{"n_layer": 9, "d_model": 320, "n_head": 10, "n_kv_head": 10, "head_dim": 32, "d_mlp": 832, "vocab_size": 2055, "activation": "swiglu", "norm": "rmsnorm", "norm_place": "pre", "norm_eps": 1e-06, "positions": "rope", "rope_base": 10000.0, "rope_fraction": 1.0, "qk_norm": false, "attn_scale": 0.177, "bias": "none", "tie_embeddings": false, "parallel_block": false, "init": "normal", "init_std_qkv": 0.0319, "init_std_o": 0.0319, "init_std_up": 0.0319, "init_std_down": 0.0, "optimizer": "adam_variant", "lr": 0.00122, "beta1": 0.9, "weight_decay": 0.2, "lr_head": 0.00469, "grad_clip": 1.0, "warmup_steps": 241, "schedule": "wsd", "decay_fraction": 0.84, "decay_shape": "linear", "final_lr_fraction": 0.05, "batch_tokens": 131072, "seq_len": 256, "doc_mask": true, "z_loss": 1e-05, "train_tokens": 828300000, "steps": 6320, "dataset": "wikipedia_en"}
MLP neurons of a small language model. Each row is named by its layer, matrix (gate and up: input weights) and neuron, and shows model dimensions 192-319. Each number is 128 + 24 x the weight over its row's rms, rounded and kept within 0 to 255. Numbers have three digits each. A neuron's up and down rows have the sign that makes its largest values positive.
After each neuron's rows, "fires on" lists the tokens most often at its 100 highest values on Wikipedia text that the model never trained on.

L4.gate287:075126117178113081114115173124154161174091153153080120169149133130115158114146076171087124169118145115141135141140138096178078152113169150120130097146132132126094081156157131114160167146139131145103100129126138090131134084123158110161144172130133142137120093102095099103081159146124130101135144128138164114103139116112122129144123112110091097125088124104139061112136100130090099128140
L4.up287:113126152130100150071096099147109159117128120140109137059136173116094167111103137156143105098115127128121124125098111127141131084117116136127163134124142135141171133106100108079160179146123115082132136134093100128138137088113106159148137134105122126148121127092155158160113158144120094096149119122140156137088126150079157126147172141105142103113118172126156175159161132113161101107122
fires on: "b", "l", "r", "ol", ",", "c"

L2.gate429:132138120120134090156152138113121139135114119153127124134116162122136116108101123145175101103117109148100136115133134116100130145152168153135109146148111119134141120160132118143100105131116099138116128113117120111107143122188113134126138126136091138132109103090111114127139124147174114162103083110143132146138118143078128080097139149115121149169138113090132124156143104131109109142110
L2.up429:156125168131155103125109121098129123152100104130096197113141132155141147083182103106141137129143069141125116153125152139166113156116117089093094080158122142127115150103104101132117135130102112116161119172138114154152136111131127116155118106118091141156140168132134083161119077139138135098135124132151139115157117110110116135138128129088099167121150132118150158163121134153171164143088
fires on: ":", "):", "00", "05", "5", "]"

L2.gate477:157104111098131111159093066098143122103122120092125142100110139116154092129125168114104159174145113140137165161140118102147191134110104125138088160137103095110110166160139128134140137104115133164146126124175114088091120113136133147125092137108145100123110153112126123138134119154109182098065112136167106116109124178124152127141118084112140128120139151133138106139119132106108131116085
L2.up477:137158114134146100145119089147143119113131135153146104141119132122110094141148099132144134143111117114119142128084101128155112064098156128178159122156098139119116128107129134115135112077113128137131115133130113094156118071148148178111139141101166115104121124090126168117125130113142107140140130122190121136132125098164120142144110134156118133097118091185114148156125164134094124095129
fires on: " t", " mov", " go", " town", " city"

L2.gate203:127121130130092082142136162125136106153114158135070151141098155115085167132173134127141131131110128155152110108109199136106125094099083110139099116139147098120129082117123109178114152129125106147118119126126111094088099126092159124145112107160153102144113135139139131122139112168111122145171122118127151128130135113177107143118090128109126151143115148128142130104127147107122107136111
L2.up203:133093126115144106173149151151103118094084131161137166129128149131078125181156105157126149152101143115142142106109174123110152139150127148146094121148117165117144097122142093157137152148141136145133114091130117147091148113080155110159114138159149103129131133142146173112107185127105080133164131091134132122102152119151102140147164115116134103161118142122142142152138111111105140153111
fires on: " Jo", " Jos", " his", " She", "is", " she"

L2.gate336:116111118144187086131153141116139174157117145130107166140161171075110170162123120119100129150145101170134137142102157097078141096156082118100163143146113089153102125169153127117141113143138128179132150129135065141107173121128137138124125159117181112109152173156138093103112135181135145095106102120114104096161135127121189144131124149128119116076116144132083154139087156137134106119148
L2.up336:139127151150142118108114112105141129126091136108128120140106104106119130106157114120112124098119077122147167148144147091152135104119130133124112135145181122131138138103139140095101168153117150112118132129141153094133103136125110180116114134101142106154125163135105129141152142124087088118096117112106124125154084128142104159152140145155114113140131193153138133142119122135174096139113
fires on: "."

L2.gate123:126111118147171130094066109179103135135115133139124139152094132110082183143162157138138151128157112154122140126125143115116141162148109115117152141118135168120151176181138116163151165093126121157078140104152128125136124137115153142117125118096123124110109168166088120109110174160105133173129074128109122114148125137134138103133145150113113091100085137121141094144154113117084145103132
L2.up123:144133110126154136141106099176104167116139112129140141147134124171129135078117111130153132164118091136120177132136119143149149131104134154116069089173117100114135119054094093136148127153131176174144116091076153116091165115108101163204130158141130107075126149115103137135158095156144122167154156112100112130133141104131101115135153112131137112111133147123119132104128133092134087124120
fires on: "In", " un", " In", "ind", "ak", "und"

L2.gate819:123141125161134145133152177119129099109114113153136164100115156112118159154109143154114151134143068121141108137146125154092137127099150108113160127158151136135175104168128123101106122142195151166117102150117133124107098154104149127140115149169121142133166143181136161091144136129138145104100093116111140176160155109133115088130108192119145112130105160136139147138132128125123143146135
L2.up819:153114115100126165136167107123144127098132157122142141072148140119136132138130158153119112156127114147114135143100152120127160129109122094144127145131114122157139139149105104097088133090121128144140107149102174123103094133108103134117067179158129148165151143156109080124163088138167121084119108085105141155164151146137089147107108143123109122163084164118153109110104182124116105128076
fires on: ",", ".", ".\n\n", "ternational"

L2.gate146:136111128126128134131150128129081120092151134162131142101146157149128167133147137129119142137133129124157094147149150169135127147126127148129115109112108126084135081122102132106079098166131144145125144124095116139122133098096152161099104112131143126109161115086133183124130146111090144126101145140121098095076164092159130136129164084155135141116132144138130167098111107138139141159126
L2.up146:126165119155141093104127140105122113103151160153150068121111117111123127155102157090115169133088123158134149099131121152106118115082153113146167144127101161115145109113115144111120112180085153114153127139124128102166148151111144115123094060142139162129127094092134135155142092127126116129154137083093101203151146081142108122116116128117083134111115119139150124116121090150131142094111
fires on: " or", ";", "amp", ":"

L4.gate209:143137106132184108112132098124151150126184087127125117089134158156113108133140106124077126148189148130128136118134120095142123161173115103120100099074144149136116142108150155155150137133089120127095147129114134182154111121165151155107132130143133108135121120080131164147131120133154145141105146094127100136114106153155167126122130136150136109110141154129179113158112147132100136128114
L4.up209:123103114140137103131100116164123095126151159133107130136141102151130146155166114166140113120159145113154124077140107058137160095128154119158131187145120117150148131144136131163092161102140111146161120103136144094128177162113152087112135115181120133123147136137106111126083141111152120122108181153109137122119116147146169111120152124176141115100116128152157107125092130130166125132109
fires on: "ep", "p", "e", "earch", "et", "l"

L2.gate267:090173172116142140104147170150127134156143128164107131104127154105133113105147114097193142142130127138122096109122148146137077075120088142125118118160141123104098125095161131119101127106120124085090121121092148116150147144153146097111134126141163120123156135133154141140122064119118105162142150127077087131087126124121139155112128129100117101135153090112134133129138102128158172141099
L2.up267:141166137092137136119158134121125140147178180104152066150144130110113124117164123109099116148147105134136153070131110117110147138132112122145126105101109125100146122174103152149106169129136151136148155093109194122141143131056138136108079135109084149155089206123086100105116114107126138201128126099123102134157123143137141150100109121118162113095156117177145148139124119155147128148114
fires on: "'s", " based", " former", "ated", ":"

L2.gate184:118103101110174114155141143089153153137158133139143141143122139098109135163102148104142107143152128148156099114087097117111172123112125123165134148130168107117099146111186068133194094123150113180110127135107172130116083140113172170090112064125150096106135122116121093084151117133148149135054133084130102125143112084142141126149104141126124131106107145078154082149099088148114133128119
L2.up184:106115120123148107137148109123102135132181155124141122150182154134143135162100164113132132149124150107128108166101124105131179153134069132183079079132144089152134112152155108101131073074157111134113127152177135169099123132121122113114111110125160120153103094093179134147131111108114127128111110141131124121118143146120130151129102143138148156136114138138159105133124136132120112164136
fires on: " Th", " th", "Th"

L4.gate99:114142144113135117112135093114139185143097153118153100123090168158175113141157117136120136104116129139168136150155159147086161109121106095117137141099121128105108165129152156155134142124083136089147122120150151115108133107133111141132122185114145141171131195121162108173143123106159148075099093112145147125106120095146144138172101122107106119107091143145135108104098153097074180117112
L4.up99:155142154092093104145112177135093137154115155146163135125151135095129153108126127093132126094141139107106131104140127108172069140079134151162121145122113131108172160117136145161110119081135132122135161118108102166130133113151114085125152149157091108146156101127112150105124106121179153164163114125135106127191156119117097105136107124105143098117133145151129094118133107121115123127117
fires on: "ed", "it", "y", "ation", " join", "et"

L4.gate749:114133110115133083107151102140089120182098112148081141092195126098105132139133131131128166069133129126160109180164128150127145106146167116157165065130118119127152128123148166174139150143101113120121123143138086128129121087093113148072145122118140129136094150138134176106120134106189150142135100138143143095165154144123108148134113114139144100122110153155171126122093147159144183136158
L4.up749:175131136122171162105079090125127118151115119121124117173090152097168179114121117117095142102161145091106143144161114153150107119091120150148141144118113089145144162098157137123128127086121090103150125117099102139154122091129077138100117141140141101160096129113107141094157124136142096128129133115139140160134163120122139156128120114092114173150082145122140179129132091130108146111147
fires on: "ed", "lished", "and"

L4.gate21:101121150122108132138169131144167163133125157125111079154115139107116119115113155106095125132148167153138162109129132121147108072131159099142164139145172129082158121140107117101130110130170121162158114102107103151121106129131150166127109142119103149183147103147122119151144111154129115128171108151125115115132150154097148123123140141123092149093108092186125140182144129121115123101126
L4.up21:137127112100148122100098126149102129138095151158131088124106131109135137150078141117108155101145132094141184105108094117108086128110113097151152129107107142098097165114152088100089126124117102190120139115161104121116123108131108143115121116105126179136094154175129124148129146115087133099123130095132159111145164092212148140088142128128089113119122145100143125164132111141068140111125
fires on: "qu", "ong", "ung", "ip", "an", "19"

L4.gate111:133142107136106105158088092189147138107149131116108118147129113121125153107187108113149106156127119155126148101132100105146133144103128068144101124155145189116130096141140142106147112132148149075123133154105134059105131141134120139153141102125101124135136147116151113107134118134132093144101135088164131154128146155143135096116145156150134110132126120127134163161134129110173128106116
L4.up111:106109088116196148129095129146159121172121118137125122120111113140142100119160131151106145140108092154149124102123150126147131103157170142144163133111146161171123138100159140108074101115121128141135150159140096156135099097156121112149092122115167168153166118117088131120121145146134141110164156085131123151130104126181118149166155113155140125123092141086127119135080124150152109138103
fires on: "b", "f", "z", "al", "av", "ar"

L2.gate434:114144129081155146157163166093154179112142125129133148159173124114110110127104101128129115186117181146160151123131135122112157132136098116175117096117094114133175140159152142170165105114103115135133116145131127115124124105164121150134115119193154122126130092100158175131143112157153110121120166104158105120129141108108133120101120134157109110117151102107116086103126077129119166079172
L2.up434:098161129100129157137132095104151130103123122080121137157134160111130127102110102103122107140142122128111157117130136096108127140117152142171123062137137104118127149159131090109165083121127090131106105144113152108147121134127134150173108110104134089136149098143131154156131088120156125120081112136157135096090127103126117151082113102138133099145165129125097093149111145151138108123129
fires on: " d", " D", " t", " m", " w", " br"

L2.gate359:139144141133186138106159148149161145125177149124138116152106111121099161138097162135113115152145103083135149099070145090123127095123118120147156145100104105107161149128161121121107137105105122161144195125141118126078130148124112127117112118167164117121170118176166118131132137167110109099171148131099126118127158152120116132163126154160133070119081140137131129111139120127113110122131
L2.up359:134138128154155164091149133115156118132124139101166150114090124123123157097106137145136124126131121105126138141153152114149173079098159097113131120165137117138182131117120123133130136145122120131132091134158154114106117129116122152160108123172132115197115123155098117121132107155099144137102089131133193103149147132132143143120136148134091125145131151174168127109116160126108108122094
fires on: "."

L2.gate25:138072081130135108113108114099148115158125108113154099149152155155168128136139159131108108118157116116128139146152112123103116159136099119154111094120107098156144111123154129117129118117118138162123143136105125144116141112135134139076131129158152150136116142110124147119126133138113146115155170147135088142104165114123128119111117115161142174116126072184156104132100122129095107145138
L2.up25:160169107131132096164123115163133119119139113113156138069148102091124173100124121113086151112147125144115138122175138113162137159134115142133138101090095133106161118182133140111120163126096143135133131144145113116137110145135133136140143116088094162103146119153120111093155156141090111144151127125164155085134103165092134133114136128132157125116141131123125102092110082147130089128172
fires on: "\"", ")", " name"

L4.gate610:173147111120096172119088145114165125166159123086093139099133091108118150140138141131102149126114168136145135159107141150141131139122147140120103078111137117100146128126156127149096151112116149164143098173150104105109098137092133149124130115169123141180120120134127099116116109133145106101166184129130135158114155122109132110107129112160096117082131135085155098072132106115150128145092
L4.up610:151139165149078171101121171105146145115167109115105136070126101102108189152120119147096097149122109110168124146125157135156133104131146142110164116148100139115130103112125113125120129156109180130141108157128088150098127110104160141127122167117083125135110113113135121165135131089117103113152145120142154126110130114097133098098147138154130131107135128142096131099149132131168114148107
fires on: " O", " o", "O", ":"

L2.gate575:141133166102144130142119120108156082147116128134146089156156119112143133115094148121112161125124131147106131162163136142136105145123143116134103081104106134155143120114130175138126149143095139136143098105138157137169117138149111121128108096163133146147111166144111136104145141132120085143118104104101115098139104143119130169148140112111119183097136156173134110109116116138100143101148
L2.up575:108125175070109141123114123079156062134117153127162092137131135136159133108128143171130145142125130122088154124102148149128110132151152133098135128111096119154117155104106150125105114129106105116133113133110182140121103124168094133130145123110087159117094138133112132106105163089149122165132092140130128103114114152106076192129130084112133157117127145169136086091138138156116127107152
fires on: "av", "an", "au", "arri", "18"

L4.gate380:125143115137108075105178149146130123156092115182089120127127130116134121120097159123094146120127111157099150175153132134113151155094121092147165126134125136140138105148137160136091160136170123169097125113113111104141123098104126166154162145141112164136133133134096152156121080134128144121069093126139095116088120153123130072122136139124135138137141141163089140143108149120138129135145
L4.up380:142116126119114120105127129129157137129085100147149153100111143081117155124159139102137124115107133125141118140099153106152115153129126138186101119126152113124150128161136104127138103104133141126151127154121149127104163122142159140088128144101149098104122130142120121115164085144147096110089158111072142130144114155137129167093161153098147185123094161126141128158159138134142167120187
fires on: ".", "-", "u"

L4.gate192:153096119174099167119109146162146131124082154165102080131124123149111110071126124141129167100136141124146133112112156098144138125083133100184178136132134140132139127143152139112143114125122151108080120148115146128160136154129156089096088112109118124160082135102114075110131137186068117134153123114107131111149110133085159164147154108116114162078125097098154131138178107155120143122140
L4.up192:154140123141151074076112138102125136143116097144126106124057155124105132115105195119165096155135111128167150106146158128090124150089096140096162165105139158145127110123125118156123182128114114121128171148116133131091171132137135137078104115112134172165075107148110116130104134147134150156127095155119156149103130158078128170105129120138159098106191098127143129147169088123131100117178
fires on: "and", "ip", "us", "b", "qu", "ann"

L2.gate485:142150119096138098137099171105120118134199139094125148116145147128132128087137145113126110155154150107190117151133090147158126106115115110104161119130126137164118138172100133132151098141109139108158114133158110150093128142138118166114137164091067126117133148142112128101145146133146143137131135140151104148150162111132125142133101142124108107109140088107076135133106071130132081079105
L2.up485:175122159109143108144102147125122130100132129133136138161144151117153173130098141091159100144100146105126147180154115140150083108129097115151072149148136134114106128131119122234093165094100120121091161126126140119122128157119151121128106153127091127185108141109136126116130137144122160128146137085154123078101129154130116119128085135095129089131107099177171106098103124156104105104102
fires on: "I", " II", "V", " I", " Val", " County"

L2.gate153:163097121084163124075162125113084130147123157073105135116163144105126165132108146109112157077155104118116131173171145158122136094153166111120129118133166103159129131188131151113114125146119124126117119209121085078112133162125137151103086121107149162131122135180140062135090121138124102120122118102100141125109173132121124119088124152109104157101127135134149132142122112107115139099121
L2.up153:180095086089169162108163136140069140112108149094111158144169154097101147140146160122154119114152129117113087181166113135113181117105144126145115158121156099150102134172105125138130137152092111119088113178120082127132147110143137120128112138105136124136101083155128092139063127100156114097144129130119167114073133148103158132122137147102168157108144140130178152109149143114120153140109
fires on: " se", " Se", " ref"

L4.gate819:078083127135121152093126178139102160127134109087149091098140134099126159130144079183134132123140159125140119133099138120121163167152153088118155162110140111147142124151144146126170089133119133188137122132084138107153106112140079122117101131146135112129138092165124124143144138162143133159124132105131122122123105129109101084148170143141141123106068119148145151176143094119146116096089
L4.up819:165131117144089166104128117145141160123128068115135090082142108105082137176124110148123107120129181166171116096154137106132158103169134139126125114099115081143137143121139097086147150135102116120145147106135146128125115121132101132150126088108124118146136099153134134116172133149137125169104154106123101119165132132099074114131096105107121125122117132132159192120131132139125151114162
fires on: "ol", "ac", "ul", "o", "g", "uc"

L2.gate566:110115128139147144112173158145098123123119164135106141118090176098139154153107139166143136130116141146175118152105160166124120097146118112103156140182137128149103101120152106117147119110130162146124147132091150123100143112117096124119126088198142106132109074147120167114137102147101153122137142121137152112111116118163101119130096126099087140078104136183141167121127154130145100142099
L2.up566:142153149111105086113113106156105145109097096154135108117103148117098107105194123109137165119111131117125153106161095124147093154144160106171130135088132102123119087137122086173134157131155179096148111170135122129160088145139158122104128117066126139132152159128101080116132103094121112137067157132115106183200126160111120144139146136133093135107127152181160115116153144150105116105087
fires on: ":", " |", ";"

L4.gate592:121094098114167139125132143129128155180143169128133098107153149133134131094171113095108125171119121124131131139131135095134139123135122114136115170118159115149129150152131137161140130135096124113186107154151149110177065122140162151117124102112141108140114193160106138096140105199113113126118099113106121147196104108143119123135119133158091108108086117132106147142107127135177131110089
L4.up592:095116114102150118133137109156117159129143152135113153120177125138137113123132123093124116186086109084130113116099147096119132174172113144086127127111129127105114156109102149118136138151104088112136112128128144124162140147132171101118152104082142095133133170149089154137135145129133105115176124104085138117156109115165137093131098139121116104127121159160122181152117151149160115137125
fires on: "\n", ";\n", "al", "io", "o", " co"

L2.gate88:137100123109153150130112138129131131172059131090177108154104120113121148158102103128114165125152093127132125124160143111125099119114138079124105107145128116121166135125116090135149107123084107130094135126137098100167122154091123140166104118126098138107204123097157104101107105164154144112144121127173138111114141136101146128147081123114094128074137141105149118131106164141081136092119
L2.up88:142126110129127131141093182131136144145093118143149145148139079132111087136098130098146148154126139117139136106109158118096124146185123106172129144102164115160133130129110092145168142096111169089101125142159111112124165155087149088176124104125119104126112115118164129134111122117153136120124146116122120127110110138170084128105073068115120093125103149114121154142100149181135166096110
fires on: " o", " women", "omen", " men", ")\n\n", "ance"

L4.gate793:101116141125135094165163105122099095174129117093124105126148182091132139120123121095117152111123127151159152120163104128148119125122126126114138099111139113113149040120118136141127150144101148151139095158126182150107123141155111101108127177145132117124110173115124133095160150152051117159131137117105114117131136141136144113083072153156128158111129118125130092114101103153081160135147
L4.up793:096102159105156132139118143154145091133093134098138101146102174117113123115102129103153146125130111075165127140100133132098139172121118135111154126104146120096110073122095121126115124156108133120132136162108168151124125155153136102104155179127102109163086143107168151146127143118138126139126171158108133100143123120162145129124091151142173120123167106118122126136104103190108142144151
fires on: " ", "ood", "c", " with", "ued"

L4.gate602:133070105135112159154117104109146156144102123099128050122118149164139131121150155101147161134111119131126121151122109118132115159103123103119103058113133080113146139154099146117114118111114176091127128122160125099130162089146119127065128168137141126143113179141108083120089167146151121114080138138155128166144148149089068135107107145106113135093107106096123122105108123082077167125141
L4.up602:126120102168100103180151135103152106094105133129144113143112090199135102118116130127175184109147136098131121131122133133082146143127120123118159096190108132132149160122106143121120115161159157118098101130144106136122146124146108123151187160151138124144170121146101110159132135114085130115128137106105132143092148131087168126072192131088139140106160163125154093105127137081194109129096
fires on: ",", "uring", "',", ":", "age", "hen"

L4.gate179:120149127132121113137139128120147111146157161121125097147081102148143153145111122145134130127135094138126090143160122168135133113148144121135112161140175102176141152113133139149141123151103132080131121158162079142151115139142155130106109107126151099158170136095119136143148102121127147128103178102080099113145075080157166160114168158129149136124138142105116128111136164142103140128139
L4.up179:147155151158152123090063125129118104110117130166121105079163180122131098110106136112133103134114085119117145172146113111151098163113095113141138086142112152168094135121133194142113150131130092119095120132110107150132147121174119120119111115085127159138111125099141149155104124114152107148143111133103082127113112089108143166166164144118114125128135110105145160100117146133118115113137
fires on: "f", "fer", "p", "od", "ach"

L2.gate310:151165145159161159123164146111153133136118145181097114090148160078122144114123126110129120166097122170159121162095135157139167096104144136151139134120161149117163149129139164086173126164148153150152129153158115130140151127099138171139147099141161102170128099133124134114126078173129131153125134180134177127161151121120106107078115113146077085120146119121098176149149133153144170140124
L2.up310:113160154152156162121113129087138130095154120135104149167127151086129148154138110162083053154139121089180150154106123149123136107119152153144130111129139132114123142129115125114191101152143157117136116120135116166098101158134140153145156131139173112154093111075121103095156136106174116178140122128133199113140144125110124151075137136117138093123100171097119149160120160135112142149136
fires on: " o", "O", "ough", "ug", " |\n\n", "B"

L2.gate362:086131111112141043125142142142136117116140128156116162134139141153164157106113132141123151113142112126077123127156157137136136134106141133138085134156126157140121094120110117144158127092139159125113140147102160126175085079117139160129145098111109151106099180125131138095150112114127168129158149129137138151122083135185137123163095122073126085102144119132128178107103138104159137160111
L2.up362:122163171096089058128153142128158106123120132132085136181172132147143125120128133126102131086112133137098102116187155157126131117091166111118077145172118134176156088129111106138129122115104152098149108117130176095123127118121121134112142100131136133155128145135157121093129060123135133122134161128125156172158117064184110106141095137090144144117139124138127164110117119154122132155137
fires on: "==\n\n", "\n\n", " by", " ==\n\n", ")\n\n", "===\n\n"

L4.gate662:106134145104146127156101108118120118124141118142109114120135150128123131112141151126145114095133073122132130132125102115123156144147171100142123114127059105116126119153140163121133160172124151125113107133145101137162081101132179142130117091165138101150127143136107171120112111138137140065107107139078127118113151101107155091113157107123123161094123136153114117118155119172126128095123
L4.up662:162139158123132127124123109075119133103102135107143122104106162112132084081103103096124149104109118168122092130112123137115125090163155142128125097146135090143149130102113133110142129148140185112097097148096131142138110129101105134106115108123141127100114093187146124132096131115156186102092106125122113136117161112097143157138157131099132106112152111108124147165161120195136149105121
fires on: " rec", "ac", " occ", "c", " conc"

L4.gate124:142122105136140087128105155151131093168139142081118146134171167122125154095131121121134093146121118144125106128107185077121127132097077135147100143113119137108128090121154140167165145089116115138106120124119090129107109153128177127142105129150126138172134128133124111104082098127090107109145141164112127116139143149134146153097177086132099148133128146159173118112130133141191123112116
L4.up124:153144117139114113094091139104124112138129160122149158166097122124168119174112092125166151074121146138160154068106098176110168111140112099125121134121108126145098147115112165145176163122102116124155087122109146133121130168092105092115118136111165137177120148112087110124088109166105157103155169118110138096168135139118130116144114111115111146137142108117117164136120118108104142117119
fires on: " un", " Un", "v", "ount"

L2.gate674:131174159137162101120091089166139147127118115144128131132154112117111161123133130143062135143155096088114179148163175159155116152098154123156110130157110114119146135104147131131134099183152094157143088142118139146138102142140158137111089137137105137152144186152132115108132144113124100136115164144142151146126155148101141112124104107143127153134128122153100117145095096075124132107112
L2.up674:137113120146117102073080107127111103155117112089144118116162154120174119118127170129136162066155108117140123146112116168122127160131116116078123064161084134128172155124105107086106100094115106122155115146145125118134122122158094128113148098120125118089121156093152129150136141143115136094132119155113143092145121145117112154079109160162126168142144156155140124109072101133113101152094
fires on: "\"", "20", "—", "her"

L2.gate354:127129111147105168125121180111091143135125109145112125130134150132127136102142149101149134093148116099157106128130114097133137124080098124122110126142111130133131138164158133128123139125165114124149096155094131154109111076123180100114091102169120143096113139167135133087082118149134142084163142067123117116109115084108106132088131170171093130094138123104109132095100091136104119131148
L2.up354:134141158138136117141126135151130086117124095110106159149109091136122121088135164130119127098087148123071130109087131143116148165124112104149171139153082143130129112150094140126090180089125118135156153123144071110115131146170155082194138114160141155116094134148133137154117087102073128149129104130156131150108169104125106087162149106140154100134171120125159136085135160105117132125132
fires on: "K", "M", "Q", "N", "R"

L4.gate769:141168120186156125152103094127118141101132083107115138136124149102118126137102160133090134124144101165131146128139135117163103167116098115169130156129131117159138124148145154129146101148110109146096108100160101148085132122116155122137120126097177185134066139101139123118117152144182126132120097110160120169077147095162135143109155125127083129105149150124149131166129091150099126107137
L4.up769:158119142129115130142156129143130127154137138136095163161122142171142132109120119147130113121114131134132164114177105145135147116099095088174069123148077144141137145150134114155123120104152148129117112119139132166165158122136094097105109134133074112178146103163132174094135094150126104140145150118145130091120152105092172095172139152123133155137124138159130092124149155146148108103123
fires on: "or", "ic", "et", "em", "us", "e"

L4.gate141:103151085154080117164130137113162140148118144165099123102135172105136179116110160064130156133146145127119141154149132137155128125135098089171163169140176121135147139184129147133162116122090153164144118175139129106166101152117147134087094103142149117145139139119137139143111097142112103184115073131109141134131106158122157126142102116113115126113102129135125169167157138132158094123149
L4.up141:090134125089093137106143133046132162132127128122144105122149122120138119163164129123163137164127128153114145138118133125142114101192091129127136155159076102122110131111108141087144081139106134101118129099100081147107142115104096111158135051122133164129137145104148117109156159126134114172113128120150140100172108101148124119090096101114090111092110103094138128121136134135133077137138
fires on: "\n", ";\n", ")\n", "le", " on"

L2.gate752:125115106170131136131140118144130128130111126176094077124154177114128179139138157120140107102162148142114130171152127116137151122179131102096115109117102136104097097140108135118126139196105124120165120097094103136186162109112133146149101079102108127120127118151137135121125133126119183111132131105153100122120112120146160077126127160146134116138125137094098152109136111103148150109115
L2.up752:131161143136131159159141129092111181155150082072116124139126118117130137171181118153147120099152122109140148153109102103137111161220103162136157105121129112168108120157129114112107119121180104096155134163109064138135137105130193123101144163133101118135131138149123178122139119139111162107147144145130125088119118140099113146141111111161140094137134131188128134106103117110148154143142
fires on: "ed", " included", " made", " serv", "ated", "ped"

L4.gate804:118134134108153199129117154111159157152140147109122137147131142147171173097101145127146118156161099108128125161142123122082158122112154088145094140118129139096163101165102114147151129150162106109149102161147129106184160137138128132103081106161103161177156182122192110126116102133115147143127162118083130132131087111098119134141120121112107132092133102139110211093112139148104123117134
L4.up804:173196148124153162130107140139161144153143125137161120108148117163150115079140119147172134111205124124143118151134157075138143121131126132079107171171112173153117147100105169137097167115168132149091093102128149110146160132162146101154109120140100158112130086129108146141135156112126130137102095159145127126121118121135160127093132099123149126117164137107161135103137071140153157113119
fires on: "ac", ".", "gr", "ar", ".\n\n"

L2.gate402:124153140154135133147099148128158156102114117148046139129167113132129146097099136165101100116131108101136103162125169157142140124171123148105169143151152158138129106099105112141146165150112168121135109111154117100135109132136172099119132162166122122117149147141097159116131113112080151089123131137133135092099122123137172115091141128147166124133094136106149161101124135156128125162165
L2.up402:148101115139146097172076106171140124124094142104093127131148080069133118133105154127132154105133129104141080147107121133084101115135138174150196143126112142164104169138053126098085188151132145122113186139133101154083114125144126101126127146117118147056149134141112110117155147116123133164127129116123106129141102198129127107124114093179165128139117132104133118102120187139154170120132
fires on: " —", " long", "0", "ore", "te"

L2.gate420:154159153098171085136107173151070133163177100118121110130165134141128139125119108113110150122114104157163176121135153118085131138124102119132098102150089167120140145081173134118102113141101134166142179093113103103113170140108130109141104181156157138094122128173135163111129112146146110118098137038094122154140111135142131122101093122168134127138148146128134103095115109150125174137097
L2.up420:154146123129159120119129138173092102108164114127135114131144138121131132098132135124123139098112110137159149135146114137152139159147174120111121143144124156106132115125143115101134159203146170179079127150106127116127140100127106153165119152127138135124154147201109135118108122130118094127119138080102154156146127123118110129116092125173161144122108131124162135100111153173101121146124
fires on: " over", ".", " of", "out", "act", "ross"

L2.gate382:121120132142117090071120146164120112141119129109106146169115138107142134112129146104106111137124124133116115092134114114115113139148147093092088093155121129120155105139088138155116166201120122149110139076118153120118130105151091136147117108124160130134142146131125117113106072185129143119059150124108090141127097093116143126105149083144144091103095140078170087111109197166189121114149
L2.up382:104137148108086156136120091115139134137136107088148113155176142140139099163122144177142108126129177126112104120173120130157141135111138125122153111140092124114139138172093120117112148093164087089134109116132139109107164146166087093134141142163123095126124072144132116142097145121142115135113124141142122142110166151137111181140121173134115157131113129139158143146129128134161121125127
fires on: " and", "age", "erv", "ient", "ict", "ering"

L4.gate95:155153097128126127099129130128134168101131092172103126114158184155104135121123149162169145115153090167145129127146169115159141143155185139136084169150130144142130160114143143140121129144115159116103116092113153158099132135144102129134153088149124154153168179121119129132140117145100118129120184141134144137094114124140093166122169092098089127136141143138107161096160105094131139148095
L4.up95:091125142117124132143118098121076123130135119095105160097136137127118189160152197109156123087124098118165164121146133092124149129132122130131125140149146123140110151143132137158092116140149103138160123145097184146135166177121104148126098152132157099139161116110103158113126134149105144112105128147076095125132126118146138126141163116117147146113139179136095135096102124146156081145116
fires on: " |", "ain", "ar", "ac", "er", "el"